config = dict(
    num_hidden_layers=13,
    hidden_size=256,
    num_attention_heads=8,
    num_key_value_heads=8,
    head_dim=32,
    intermediate_size=704,
    vocab_size=9056,
    hidden_act='swiglu',
    norm='rmsnorm',
    norm_place='pre',
    norm_eps=1e-06,
    positions='rope',
    rope_theta=10000.0,
    rope_fraction=0.25,
    qk_norm=False,
    attn_scale=0.177,
    bias='none',
    tie_word_embeddings=False,
    parallel_block=False,
    extras=['capped logits'],
    init='normal',
    init_std_qkv=0.0218,
    init_std_o=0.0,
    init_std_up=0.0218,
    init_std_down=0.0,
    optimizer='adam_variant',
    learning_rate=0.00113,
    beta1=0.9,
    beta2=0.95,
    weight_decay=0.12,
    lr_head=0.00506,
    max_grad_norm=0.5,
    warmup_steps=340,
    schedule='wsd',
    decay_fraction=0.735,
    decay_shape='pow',
    final_lr_fraction=0.1,
    batch_tokens=32768,
    max_seq_len=256,
    doc_mask=True,
    train_tokens=298700000,
    max_steps=9116,
    dataset='wikipedia_en',
)
MLP neurons of a small language model. Each row is named by its layer, matrix (down: output weights) and neuron, and shows model dimensions 0-63. Each number is 50 + 15 x the weight over its row's rms, rounded and kept within 0 to 99. A neuron's up and down rows have the sign that makes its largest values positive.
A block is one neuron, or neurons of one layer that tend to fire together. After each block is what it responds to, as a language model described it from the Wikipedia text at the highest values.

L2.down291:68 52 48 38 33 61 78 55 44 42 67 27 57 66 54 42 70 47 39 33 65 60 64 43 37 63 60 45 68 56 50 77 68 43 51 65 37 53 59 65 56 62 68 62 63 54 61 52 45 44 66 58 34 27 31 44 50 45 37 36 67 45 46 70
L2.down418:47 38 56 77 39 38 64 40 55 76 22 48 54 37 07 37 55 48 72 67 49 33 24 41 62 40 44 64 66 61 71 48 35 44 64 79 87 60 66 74 31 49 26 49 45 55 79 65 49 17 55 58 48 43 15 50 40 42 66 45 82 53 41 56
L2.down445:43 60 62 37 73 29 78 70 13 62 56 43 26 47 50 45 38 23 87 70 66 47 54 73 49 40 34 39 66 68 30 71 50 25 65 53 71 61 60 59 60 56 44 47 49 69 79 28 45 49 53 28 61 38 51 13 39 40 48 47 62 46 45 40
L2.down655:41 50 36 49 81 36 41 45 62 39 39 49 69 54 37 38 58 37 48 71 41 39 82 27 76 48 62 93 72 67 42 56 55 44 36 87 40 30 32 42 72 42 40 52 70 62 69 48 43 44 57 37 31 30 41 15 52 49 62 60 57 52 60 57
Description: Word piece after initial L

L2.down180:42 59 68 44 41 43 33 73 43 52 55 58 31 51 38 41 67 48 64 41 57 54 56 33 17 52 22 40 34 56 63 56 41 71 73 45 64 72 27 27 56 48 53 45 34 55 71 38 50 43 47 65 47 68 33 55 50 73 23 49 37 55 40 20
L2.down385:55 53 48 76 60 44 29 49 50 50 50 49 74 35 68 56 48 55 78 37 53 62 48 26 38 62 65 76 34 71 60 47 51 50 64 83 82 27 41 43 69 77 62 81 58 51 64 43 43 52 58 38 40 40 51 37 47 54 59 52 60 27 56 52
L2.down408:79 60 70 59 37 47 35 46 53 68 63 26 43 66 57 30 41 52 16 26 35 30 58 28 50 35 77 31 50 42 66 68 32 57 36 64 44 46 38 50 70 57 52 36 46 52 27 26 67 43 58 32 61 45 55 50 40 56 49 55 38 50 50 51
L2.down421:33 42 51 67 46 52 59 58 76 51 48 32 58 58 42 44 39 42 52 60 63 47 19 32 43 36 56 53 43 58 28 42 36 47 49 46 62 44 34 50 52 61 59 33 48 34 56 23 39 39 54 41 42 60 48 14 69 74 29 71 28 56 58 48
Description: Verb-completing word pieces

L4.down61:49 58 61 40 75 43 59 51 55 62 29 10 49 54 66 77 73 50 48 52 68 13 24 53 60 37 55 51 35 56 59 60 74 38 26 48 66 37 45 57 52 45 49 70 33 39 52 64 28 44 68 41 46 53 67 41 49 35 51 68 18 32 61 35
L4.down115:74 61 51 56 46 48 54 31 40 91 44 36 32 65 37 28 44 47 14 53 49 41 40 29 35 77 46 48 41 39 36 74 50 46 85 63 70 55 56 52 72 42 63 43 35 44 55 48 91 42 37 47 66 39 67 60 35 57 49 63 32 61 70 58
L4.down210:40 50 44 73 50 41 31 30 27 52 49 53 51 58 36 36 51 99 51 42 54 53 69 28 47 62 79 39 52 49 61 55 17 64 45 52 54 58 33 38 71 68 35 37 44 61 57 63 56 47 45 62 69 34 55 27 63 38 57 59 55 56 38 44
L4.down277:47 48 28 41 29 44 56 33 50 53 53 46 66 48 59 59 37 47 48 40 49 37 45 40 58 60 35 34 66 63 58 33 54 63 46 54 48 38 63 57 54 50 62 09 51 39 78 35 67 50 46 60 62 33 61 31 20 61 18 67 50 52 53 55
L4.down323:66 67 57 88 24 79 38 48 55 31 45 64 57 62 51 39 80 51 59 51 39 32 87 40 72 36 42 53 47 48 33 76 54 37 45 47 48 36 59 63 66 66 50 26 73 48 50 71 44 25 46 38 49 47 59 53 42 80 75 55 63 62 37 45
L4.down367:70 58 33 50 52 80 66 59 38 35 52 33 61 29 63 74 38 32 73 49 65 43 33 49 61 52 60 65 47 32 67 63 60 29 43 64 64 55 52 32 53 31 55 54 35 23 31 47 35 73 58 43 51 53 72 25 52 49 51 56 40 55 60 69
L4.down397:78 38 55 41 35 61 57 37 56 17 71 83 41 76 51 47 66 72 80 30 34 47 52 41 32 21 39 65 62 55 38 68 56 61 11 48 30 44 67 36 66 41 59 41 54 57 32 58 50 66 76 24 56 62 56 50 17 53 73 70 52 77 57 56
L4.down412:57 65 32 74 65 47 59 68 63 55 47 18 22 73 52 90 45 50 28 56 63 62 50 48 40 46 35 18 39 50 39 74 50 42 46 77 48 64 62 67 44 50 43 35 58 30 41 35 37 49 60 54 56 22 59 72 57 58 51 42 37 41 71 71
L4.down437:74 30 59 61 49 72 61 43 60 69 46 38 57 66 51 27 43 45 47 49 53 52 40 51 55 39 58 41 50 39 68 44 48 68 59 75 46 69 41 38 48 44 83 42 62 73 51 39 27 74 54 66 53 31 69 36 59 66 48 41 44 69 63 59
L4.down462:45 58 61 76 27 64 30 25 35 33 43 65 57 36 35 57 38 50 33 73 53 54 18 30 76 44 46 46 36 54 63 46 38 47 84 61 42 31 24 62 47 60 58 56 68 46 66 42 61 73 66 31 59 46 57 52 72 75 55 37 61 57 38 44
L4.down470:49 71 65 42 42 47 44 26 60 57 50 39 52 69 26 50 61 35 61 60 60 49 53 49 50 25 63 37 51 49 49 66 45 47 51 55 71 57 47 22 59 44 69 57 50 56 67 62 37 60 85 47 41 57 51 36 39 58 58 71 29 62 37 50
L4.down474:53 57 63 79 55 63 39 47 81 34 32 68 53 55 37 46 45 21 43 48 60 52 54 41 77 14 61 60 52 49 74 56 52 70 59 22 67 57 17 74 31 48 72 66 36 49 30 47 48 61 59 50 64 38 47 47 52 42 37 31 59 45 62 50
L4.down514:57 53 51 48 34 64 38 36 51 44 53 85 43 59 42 56 58 61 37 36 86 57 57 61 40 24 40 41 35 69 44 42 28 60 41 69 38 52 35 35 72 60 58 44 61 10 68 66 37 28 55 46 42 27 63 61 63 35 56 64 48 44 47 52
L4.down598:49 71 54 54 46 63 36 64 44 33 51 42 55 60 63 40 57 42 60 47 82 49 39 34 47 51 55 49 51 47 55 34 19 34 38 42 68 29 32 82 28 47 48 52 31 38 48 52 41 57 62 22 46 63 42 55 52 77 23 21 59 49 50 45
L4.down636:49 52 42 60 53 54 24 42 34 52 56 54 21 53 52 46 58 48 67 36 83 17 52 59 53 53 68 49 50 58 52 69 74 44 37 63 71 38 19 40 20 46 61 46 48 42 45 48 46 67 55 57 50 49 67 71 63 44 73 41 43 22 54 73
L4.down679:89 78 49 45 20 42 53 39 36 49 19 48 43 54 19 68 40 46 49 29 43 52 76 51 59 63 39 55 38 61 61 54 24 71 51 44 52 57 63 45 30 10 72 35 73 43 61 89 51 37 76 42 37 36 52 59 90 39 52 60 63 53 35 51
Description: Verb-completing word pieces

L8.down418:36 50 23 38 49 36 49 30 59 30 70 38 64 60 54 52 21 51 45 46 52 44 48 56 53 42 47 70 57 37 64 33 50 39 45 49 31 34 65 57 45 48 20 59 48 35 39 27 43 53 48 70 48 42 59 48 38 31 48 85 47 51 56 38
Description: Plural people-group nouns

L2.down178:40 23 31 56 32 63 50 34 78 51 26 30 52 48 70 49 49 52 62 76 57 52 52 53 53 48 39 24 50 43 62 76 45 24 33 72 37 42 63 67 46 57 57 71 25 59 40 63 61 63 49 60 29 55 52 45 38 48 42 54 66 63 15 39
L2.down207:72 68 47 61 52 40 44 43 60 43 30 66 62 40 57 41 54 67 94 51 66 40 73 35 75 51 35 55 58 06 55 44 47 31 49 40 29 52 58 22 38 46 58 67 42 62 60 68 37 49 48 54 55 48 29 85 62 50 16 57 57 46 36 59
L2.down320:41 36 53 49 68 38 69 64 70 46 55 28 58 60 32 47 46 60 81 22 50 67 63 63 77 56 65 70 58 72 53 61 55 58 61 50 56 38 24 71 12 23 53 73 62 49 20 63 37 64 56 53 63 48 44 68 31 51 57 41 33 41 50 53
L2.down679:46 49 29 32 51 60 37 78 57 39 22 61 60 42 65 46 56 56 83 39 56 48 73 58 59 44 56 60 31 44 39 53 74 49 52 53 51 60 79 31 43 38 65 36 74 64 58 39 40 63 74 48 81 21 66 30 54 41 40 37 65 54 68 42
Description: Mid-word fragments after P

L4.down34:65 56 61 62 76 72 46 55 68 70 32 33 82 42 43 52 33 55 53 58 27 65 66 34 44 71 52 79 69 30 55 36 52 59 29 47 55 51 66 45 68 39 75 23 21 61 73 45 51 34 59 34 45 50 47 48 44 38 61 50 39 26 46 54
L4.down88:42 62 12 62 69 59 31 38 33 49 31 38 54 52 36 49 71 31 72 43 69 60 67 70 53 71 63 45 47 59 56 28 34 56 25 47 48 44 33 53 49 79 70 46 48 42 35 18 30 46 22 58 78 45 40 36 57 61 44 43 95 86 53 79
L4.down124:46 92 26 58 42 37 56 49 26 70 49 30 51 65 58 63 39 69 24 11 29 49 46 22 30 45 58 52 35 59 71 70 24 58 13 66 40 34 39 37 71 45 85 52 48 74 55 33 75 40 49 40 55 70 55 52 46 77 66 60 24 58 58 57
L4.down132:72 78 70 52 32 64 37 61 27 65 73 16 39 55 41 62 28 23 27 49 25 60 59 19 36 43 40 43 41 88 59 42 58 33 75 56 49 26 63 40 56 54 25 75 69 51 43 80 57 51 77 48 33 42 45 49 41 62 67 68 55 40 35 43
L4.down163:90 65 35 40 49 44 52 71 99 50 51 48 41 38 46 53 35 78 54 52 32 53 69 62 47 46 39 54 34 62 67 51 65 69 44 45 63 32 68 38 61 47 58 49 63 60 59 49 82 45 80 60 35 34 55 70 32 58 56 49 59 44 45 63
L4.down190:51 39 66 45 29 33 24 53 49 33 53 39 22 71 48 62 23 50 71 48 53 66 34 56 39 50 62 38 61 13 48 63 52 40 40 77 45 52 46 68 78 31 51 44 44 44 40 45 63 39 37 55 62 50 53 51 51 30 33 42 50 47 73 48
L4.down305:59 47 49 57 65 67 53 46 47 31 54 54 44 69 43 57 29 71 53 55 47 47 54 38 47 31 42 49 70 53 59 60 36 54 49 41 31 59 46 54 51 58 30 29 31 69 57 62 34 51 29 42 38 81 69 70 53 52 68 38 61 46 70 49
L4.down312:60 57 37 66 49 58 19 40 57 53 81 33 61 39 87 44 43 40 39 63 43 49 47 47 40 22 26 62 45 43 43 60 40 45 59 67 42 29 11 48 58 69 45 39 55 49 42 61 56 57 62 55 53 55 59 52 69 57 40 64 34 43 24 32
L4.down365:56 51 42 60 57 42 46 45 41 35 40 40 53 40 06 70 65 44 72 45 63 43 47 68 34 48 63 34 26 57 37 48 34 53 68 49 51 41 37 31 69 42 50 75 46 45 66 49 38 40 81 60 40 32 56 12 18 52 41 25 56 58 58 62
L4.down413:41 45 52 64 69 50 54 47 48 34 62 44 54 49 81 44 91 55 50 47 63 57 58 79 39 63 34 19 43 08 64 55 53 62 53 37 48 61 49 41 73 48 32 35 67 58 66 32 51 62 63 53 45 44 37 74 39 51 64 62 56 52 67 14
L4.down432:51 71 53 43 40 54 41 62 57 45 81 68 55 18 46 25 48 51 48 26 57 61 45 57 37 34 60 73 42 48 23 43 45 63 38 46 32 43 53 31 40 48 76 73 21 63 28 68 56 51 68 36 49 42 49 81 42 41 58 53 48 42 62 52
L4.down443:40 54 59 72 49 42 54 55 71 41 34 19 49 32 40 65 55 63 17 48 49 66 72 78 40 50 48 73 43 45 45 48 27 46 39 48 65 58 65 42 55 28 48 68 56 53 50 42 47 27 58 43 44 47 63 44 49 36 61 22 67 59 36 57
L4.down554:40 49 20 62 69 70 70 51 56 64 37 33 77 49 26 52 40 46 42 39 36 54 45 49 61 95 55 51 39 38 59 70 51 60 39 56 44 63 32 32 73 58 34 36 37 56 60 33 49 63 41 59 49 57 50 56 38 33 34 22 41 11 41 62
L4.down624:53 52 47 72 56 44 40 53 46 29 15 51 55 47 70 31 38 30 43 69 34 46 29 75 74 73 45 63 62 52 40 43 52 58 37 55 54 47 57 60 53 64 35 36 37 71 44 73 74 37 75 31 35 58 42 40 51 38 72 38 41 27 65 67
L4.down632:62 47 41 54 36 39 60 47 47 55 46 55 39 43 60 71 54 14 47 67 34 62 54 51 78 64 60 43 39 36 29 61 50 47 51 33 31 17 61 47 53 40 62 68 48 49 69 53 26 50 69 57 51 44 69 60 59 56 52 45 49 49 40 36
L4.down676:45 54 87 71 40 56 48 69 45 55 50 38 63 38 89 58 69 25 83 23 45 43 63 23 49 42 62 76 48 29 52 48 35 46 69 53 64 45 80 55 47 40 32 66 40 36 62 48 30 57 82 48 54 29 59 54 65 24 53 47 39 51 65 23
Description: Mid-word piece after l-syllable

L4.down67:43 35 55 48 50 23 84 30 34 30 25 46 50 36 31 58 47 38 63 44 47 23 64 55 66 60 46 47 59 59 32 34 17 37 30 37 40 41 54 40 44 50 47 49 61 59 38 52 86 64 43 18 35 68 69 41 49 47 35 36 44 57 83 35
L4.down81:69 49 39 60 50 39 45 52 50 54 41 26 44 37 83 16 68 69 46 37 38 75 38 50 71 51 55 54 65 47 26 68 64 61 54 30 60 78 70 28 38 73 45 50 50 39 72 61 67 29 41 41 62 34 59 73 53 48 64 44 31 30 33 29
L4.down83:46 17 29 06 33 56 70 55 55 60 53 60 33 28 46 78 48 47 55 39 42 64 46 49 54 34 32 61 43 29 34 26 68 72 20 42 43 46 52 23 73 70 43 54 48 53 36 13 68 53 54 42 47 34 61 66 43 66 34 62 41 41 62 56
L4.down100:45 32 77 52 70 52 52 53 57 48 80 29 51 72 24 50 65 73 23 69 51 55 69 53 51 29 57 33 63 54 46 21 54 67 60 46 45 47 81 60 64 15 45 53 77 34 74 30 33 43 30 52 50 43 37 54 40 40 27 58 66 74 46 34
L4.down198:52 44 35 61 38 45 38 30 31 62 45 44 54 58 37 49 39 62 56 55 33 28 33 41 74 36 71 57 55 44 46 30 41 81 32 68 57 21 64 71 47 28 79 35 63 26 31 42 23 34 38 32 50 44 46 32 63 47 35 44 76 61 44 66
L4.down216:41 49 34 39 40 34 62 29 42 64 49 25 46 67 35 46 70 59 81 50 42 65 73 11 35 36 59 08 37 40 45 44 46 73 30 53 37 43 57 40 63 51 62 48 23 71 31 38 61 23 41 51 60 69 49 53 27 58 61 57 69 55 54 47
L4.down229:62 68 59 34 54 49 46 66 51 65 59 34 56 35 24 68 47 65 37 54 36 76 40 49 53 47 47 59 44 46 30 31 56 39 68 34 70 36 58 45 61 53 48 60 23 46 42 57 36 28 49 30 36 48 40 34 43 67 35 43 63 35 46 49
L4.down231:49 55 36 73 32 57 64 52 43 57 78 62 59 33 66 46 58 37 47 51 27 65 58 48 09 38 40 62 27 64 39 35 71 57 79 34 22 54 24 55 41 47 59 63 50 59 28 83 24 33 65 38 48 42 51 47 31 37 40 49 41 62 69 46
L4.down237:58 20 64 51 28 56 61 48 22 65 93 62 63 36 84 48 59 48 49 68 50 63 04 56 80 46 52 49 65 49 30 46 47 93 42 44 32 79 57 54 47 70 64 33 50 49 12 40 78 57 73 31 63 37 57 61 41 37 66 51 56 33 74 58
L4.down318:27 44 37 41 37 57 84 57 41 46 63 44 22 41 45 49 49 38 34 68 29 71 35 66 58 32 55 52 61 53 37 39 58 73 44 31 43 67 57 60 29 88 30 39 77 67 34 48 66 87 45 62 25 34 34 42 47 68 58 57 64 69 51 46
L4.down354:51 46 49 43 49 48 56 52 49 54 42 39 45 53 55 43 60 47 51 49 54 45 27 57 63 41 48 63 56 55 47 46 70 47 46 27 51 53 38 48 56 47 26 65 55 53 55 54 49 41 20 60 53 41 48 43 59 58 51 52 49 52 39 33
L4.down387:58 75 37 39 33 43 63 70 12 74 60 19 62 51 38 57 47 40 13 51 27 51 84 30 79 51 31 42 45 73 56 65 70 38 61 26 29 38 79 53 44 55 59 57 48 50 52 57 42 48 51 62 44 44 56 53 43 24 66 42 42 32 48 57
L4.down396:69 47 35 41 43 80 50 75 64 64 40 39 39 43 66 47 39 35 40 54 37 47 51 35 71 52 51 68 51 51 41 26 00 28 40 65 47 45 29 67 27 33 63 33 57 49 43 31 41 52 55 48 55 67 77 48 46 62 62 39 52 41 70 44
L4.down452:61 44 45 67 74 44 67 57 47 43 48 33 51 47 49 37 51 36 78 45 40 39 44 40 42 58 25 33 48 55 58 46 46 60 32 58 42 36 83 30 53 31 49 49 40 69 78 37 58 54 72 49 43 63 43 56 31 67 55 62 44 47 59 34
L4.down641:61 29 50 54 63 48 54 58 63 24 62 55 31 33 66 50 72 38 51 63 30 72 53 51 37 56 35 40 27 47 41 73 38 44 61 51 62 52 18 77 40 62 49 43 65 42 58 62 53 69 58 66 39 48 47 67 43 66 79 70 30 35 72 57
L4.down671:66 47 30 43 75 23 77 63 46 76 55 43 48 36 74 67 59 77 63 39 54 52 70 34 45 51 63 45 44 50 55 48 36 59 43 30 51 31 46 65 65 63 51 41 24 57 40 10 76 57 52 63 53 54 47 29 47 57 25 67 42 38 39 50
Description: Word piece after P

L8.down9:39 22 38 28 42 46 42 33 50 45 53 54 58 63 45 34 33 37 30 55 33 14 39 44 44 57 46 29 51 52 63 60 53 38 35 69 20 62 22 61 57 67 38 65 67 46 50 35 50 57 53 50 51 52 66 57 00 46 61 55 43 68 71 40
Description: Verb-completing word pieces

L2.down317:64 55 63 39 39 49 63 50 24 47 36 67 54 58 43 42 74 55 39 10 31 30 46 42 45 57 61 41 52 29 20 51 19 75 45 62 55 37 49 24 57 47 39 42 47 12 43 28 31 58 39 68 56 50 53 34 27 52 27 48 49 45 54 39
L2.down463:25 31 53 77 56 63 15 37 22 51 64 25 38 56 68 50 27 50 45 48 54 46 38 80 68 61 38 73 59 37 47 64 65 46 54 42 49 26 34 60 64 58 31 61 61 63 54 68 51 56 47 41 25 60 23 64 54 69 58 46 35 49 49 43
L2.down511:62 30 57 70 50 56 81 44 54 35 66 64 48 44 34 53 62 37 36 42 43 36 21 52 22 47 23 20 49 50 34 55 48 71 52 43 32 46 56 44 45 68 40 61 50 69 32 45 46 46 37 63 55 64 76 52 47 64 71 41 62 36 67 36
L2.down552:68 48 51 57 41 61 18 38 33 55 35 55 41 49 49 47 42 40 50 54 50 31 56 45 17 51 73 55 74 42 33 31 32 64 58 57 55 42 48 74 52 51 46 92 43 36 41 40 28 37 37 54 29 44 69 55 40 38 57 41 42 48 50 39
Description: Plural noun endings

L4.down77:43 71 42 67 67 39 80 48 43 78 40 35 32 73 47 75 49 51 47 61 48 37 61 78 40 74 52 48 37 63 43 51 56 61 44 41 48 74 54 24 67 41 55 36 55 52 46 52 27 65 75 33 61 66 46 35 25 70 39 49 46 61 49 24
L4.down233:65 50 61 51 48 74 45 55 36 32 61 99 37 51 55 29 76 82 62 24 40 50 53 27 24 57 46 56 47 61 52 32 27 63 72 53 51 65 60 56 54 65 32 15 36 50 33 10 59 41 37 74 54 50 20 99 31 41 86 34 63 47 69 39
L4.down238:48 47 71 50 41 41 56 53 71 26 52 50 33 56 72 43 64 55 82 40 60 58 40 43 38 28 63 62 60 61 52 54 65 31 44 56 33 17 40 49 61 50 56 54 50 35 50 11 40 66 56 55 44 47 24 58 52 53 78 51 29 53 26 44
L4.down275:53 43 58 50 45 67 58 62 56 53 61 68 68 60 59 20 60 67 57 64 43 48 26 44 51 45 54 28 37 74 47 46 68 54 37 39 56 81 53 47 62 67 65 27 47 36 55 61 51 67 32 64 49 36 37 39 48 60 42 47 28 32 59 21
L4.down331:53 38 58 63 39 56 63 42 32 61 20 44 29 23 72 57 48 52 16 50 80 37 37 52 48 22 46 50 58 63 38 44 55 62 71 39 72 32 16 55 44 48 34 43 59 33 41 44 29 64 53 39 42 56 56 50 50 54 38 51 15 77 61 29
L4.down346:41 42 46 33 41 51 14 52 81 48 17 52 41 54 33 43 35 53 58 32 57 43 30 52 38 59 44 86 71 49 28 45 39 53 63 39 40 61 48 58 44 65 50 51 46 43 66 47 75 47 47 56 50 58 72 63 44 72 56 30 64 54 49 51
L4.down448:49 55 48 46 32 61 60 07 82 50 37 45 60 48 68 30 36 73 64 45 45 40 57 47 60 55 55 36 52 42 66 57 21 35 39 44 65 54 59 72 59 61 45 41 53 55 58 50 41 46 54 66 81 54 35 85 55 58 36 51 48 53 31 65
L4.down467:60 61 70 38 67 62 39 74 34 46 73 45 45 30 53 43 40 42 57 52 21 59 75 61 50 77 21 53 30 42 36 61 39 89 50 63 49 65 56 59 57 54 55 65 69 67 54 33 46 58 47 55 36 41 38 52 61 30 66 29 59 29 56 62
L4.down468:54 57 56 20 52 65 33 54 70 67 43 57 67 54 49 40 57 70 27 61 53 78 57 18 58 60 41 40 32 71 57 72 60 77 47 40 64 45 52 39 46 45 44 42 35 56 40 55 73 70 81 72 72 67 53 54 49 58 53 50 29 62 72 36
L4.down475:43 63 60 31 46 61 69 65 32 53 82 72 86 59 46 38 38 60 56 56 50 63 37 67 41 23 75 51 52 61 41 29 58 45 48 59 03 51 45 59 48 76 50 68 56 52 33 28 30 51 33 39 38 40 19 20 45 57 71 44 71 37 50 52
L4.down487:68 37 59 53 41 52 56 41 34 69 45 51 65 70 61 37 19 49 39 55 17 34 42 60 28 73 48 47 39 52 41 40 41 90 61 57 34 33 47 61 51 48 67 66 56 52 48 14 43 67 60 57 61 56 53 67 36 19 67 52 33 38 36 34
L4.down519:37 54 70 56 60 19 61 37 41 52 99 46 47 58 27 16 67 77 84 52 55 51 21 60 36 56 41 24 37 62 30 77 51 34 46 60 65 59 52 91 43 42 51 34 41 53 54 57 32 48 43 57 56 57 39 62 46 63 59 38 41 45 52 48
L4.down580:43 57 31 51 33 67 49 52 57 31 37 40 38 80 48 35 52 35 48 25 25 50 39 10 33 54 59 65 43 43 43 57 43 52 34 48 43 54 80 39 51 50 32 33 58 63 75 45 40 52 37 35 56 53 54 59 25 52 44 49 38 83 58 71
L4.down630:51 39 47 47 38 53 74 44 48 42 76 48 53 50 56 31 46 62 30 65 49 20 52 61 49 52 56 34 61 67 37 20 77 58 34 34 41 53 36 31 30 51 45 29 37 63 58 35 55 64 19 52 40 63 32 53 43 24 54 43 76 55 55 47
L4.down649:32 58 67 62 40 45 46 66 30 33 48 52 48 60 56 44 58 37 55 26 60 50 46 67 50 30 23 64 65 69 85 65 42 61 46 53 27 39 38 39 74 62 48 42 51 46 44 46 57 67 48 26 64 62 71 64 48 47 58 41 42 43 63 34
L4.down703:55 51 49 47 63 59 05 34 43 61 54 44 40 55 62 67 57 67 61 42 41 62 43 81 70 57 39 46 55 56 53 58 45 46 47 51 53 41 52 47 21 55 57 49 90 89 65 65 56 50 72 45 41 68 42 37 53 41 29 23 62 38 50 56
Description: Person-noun suffix endings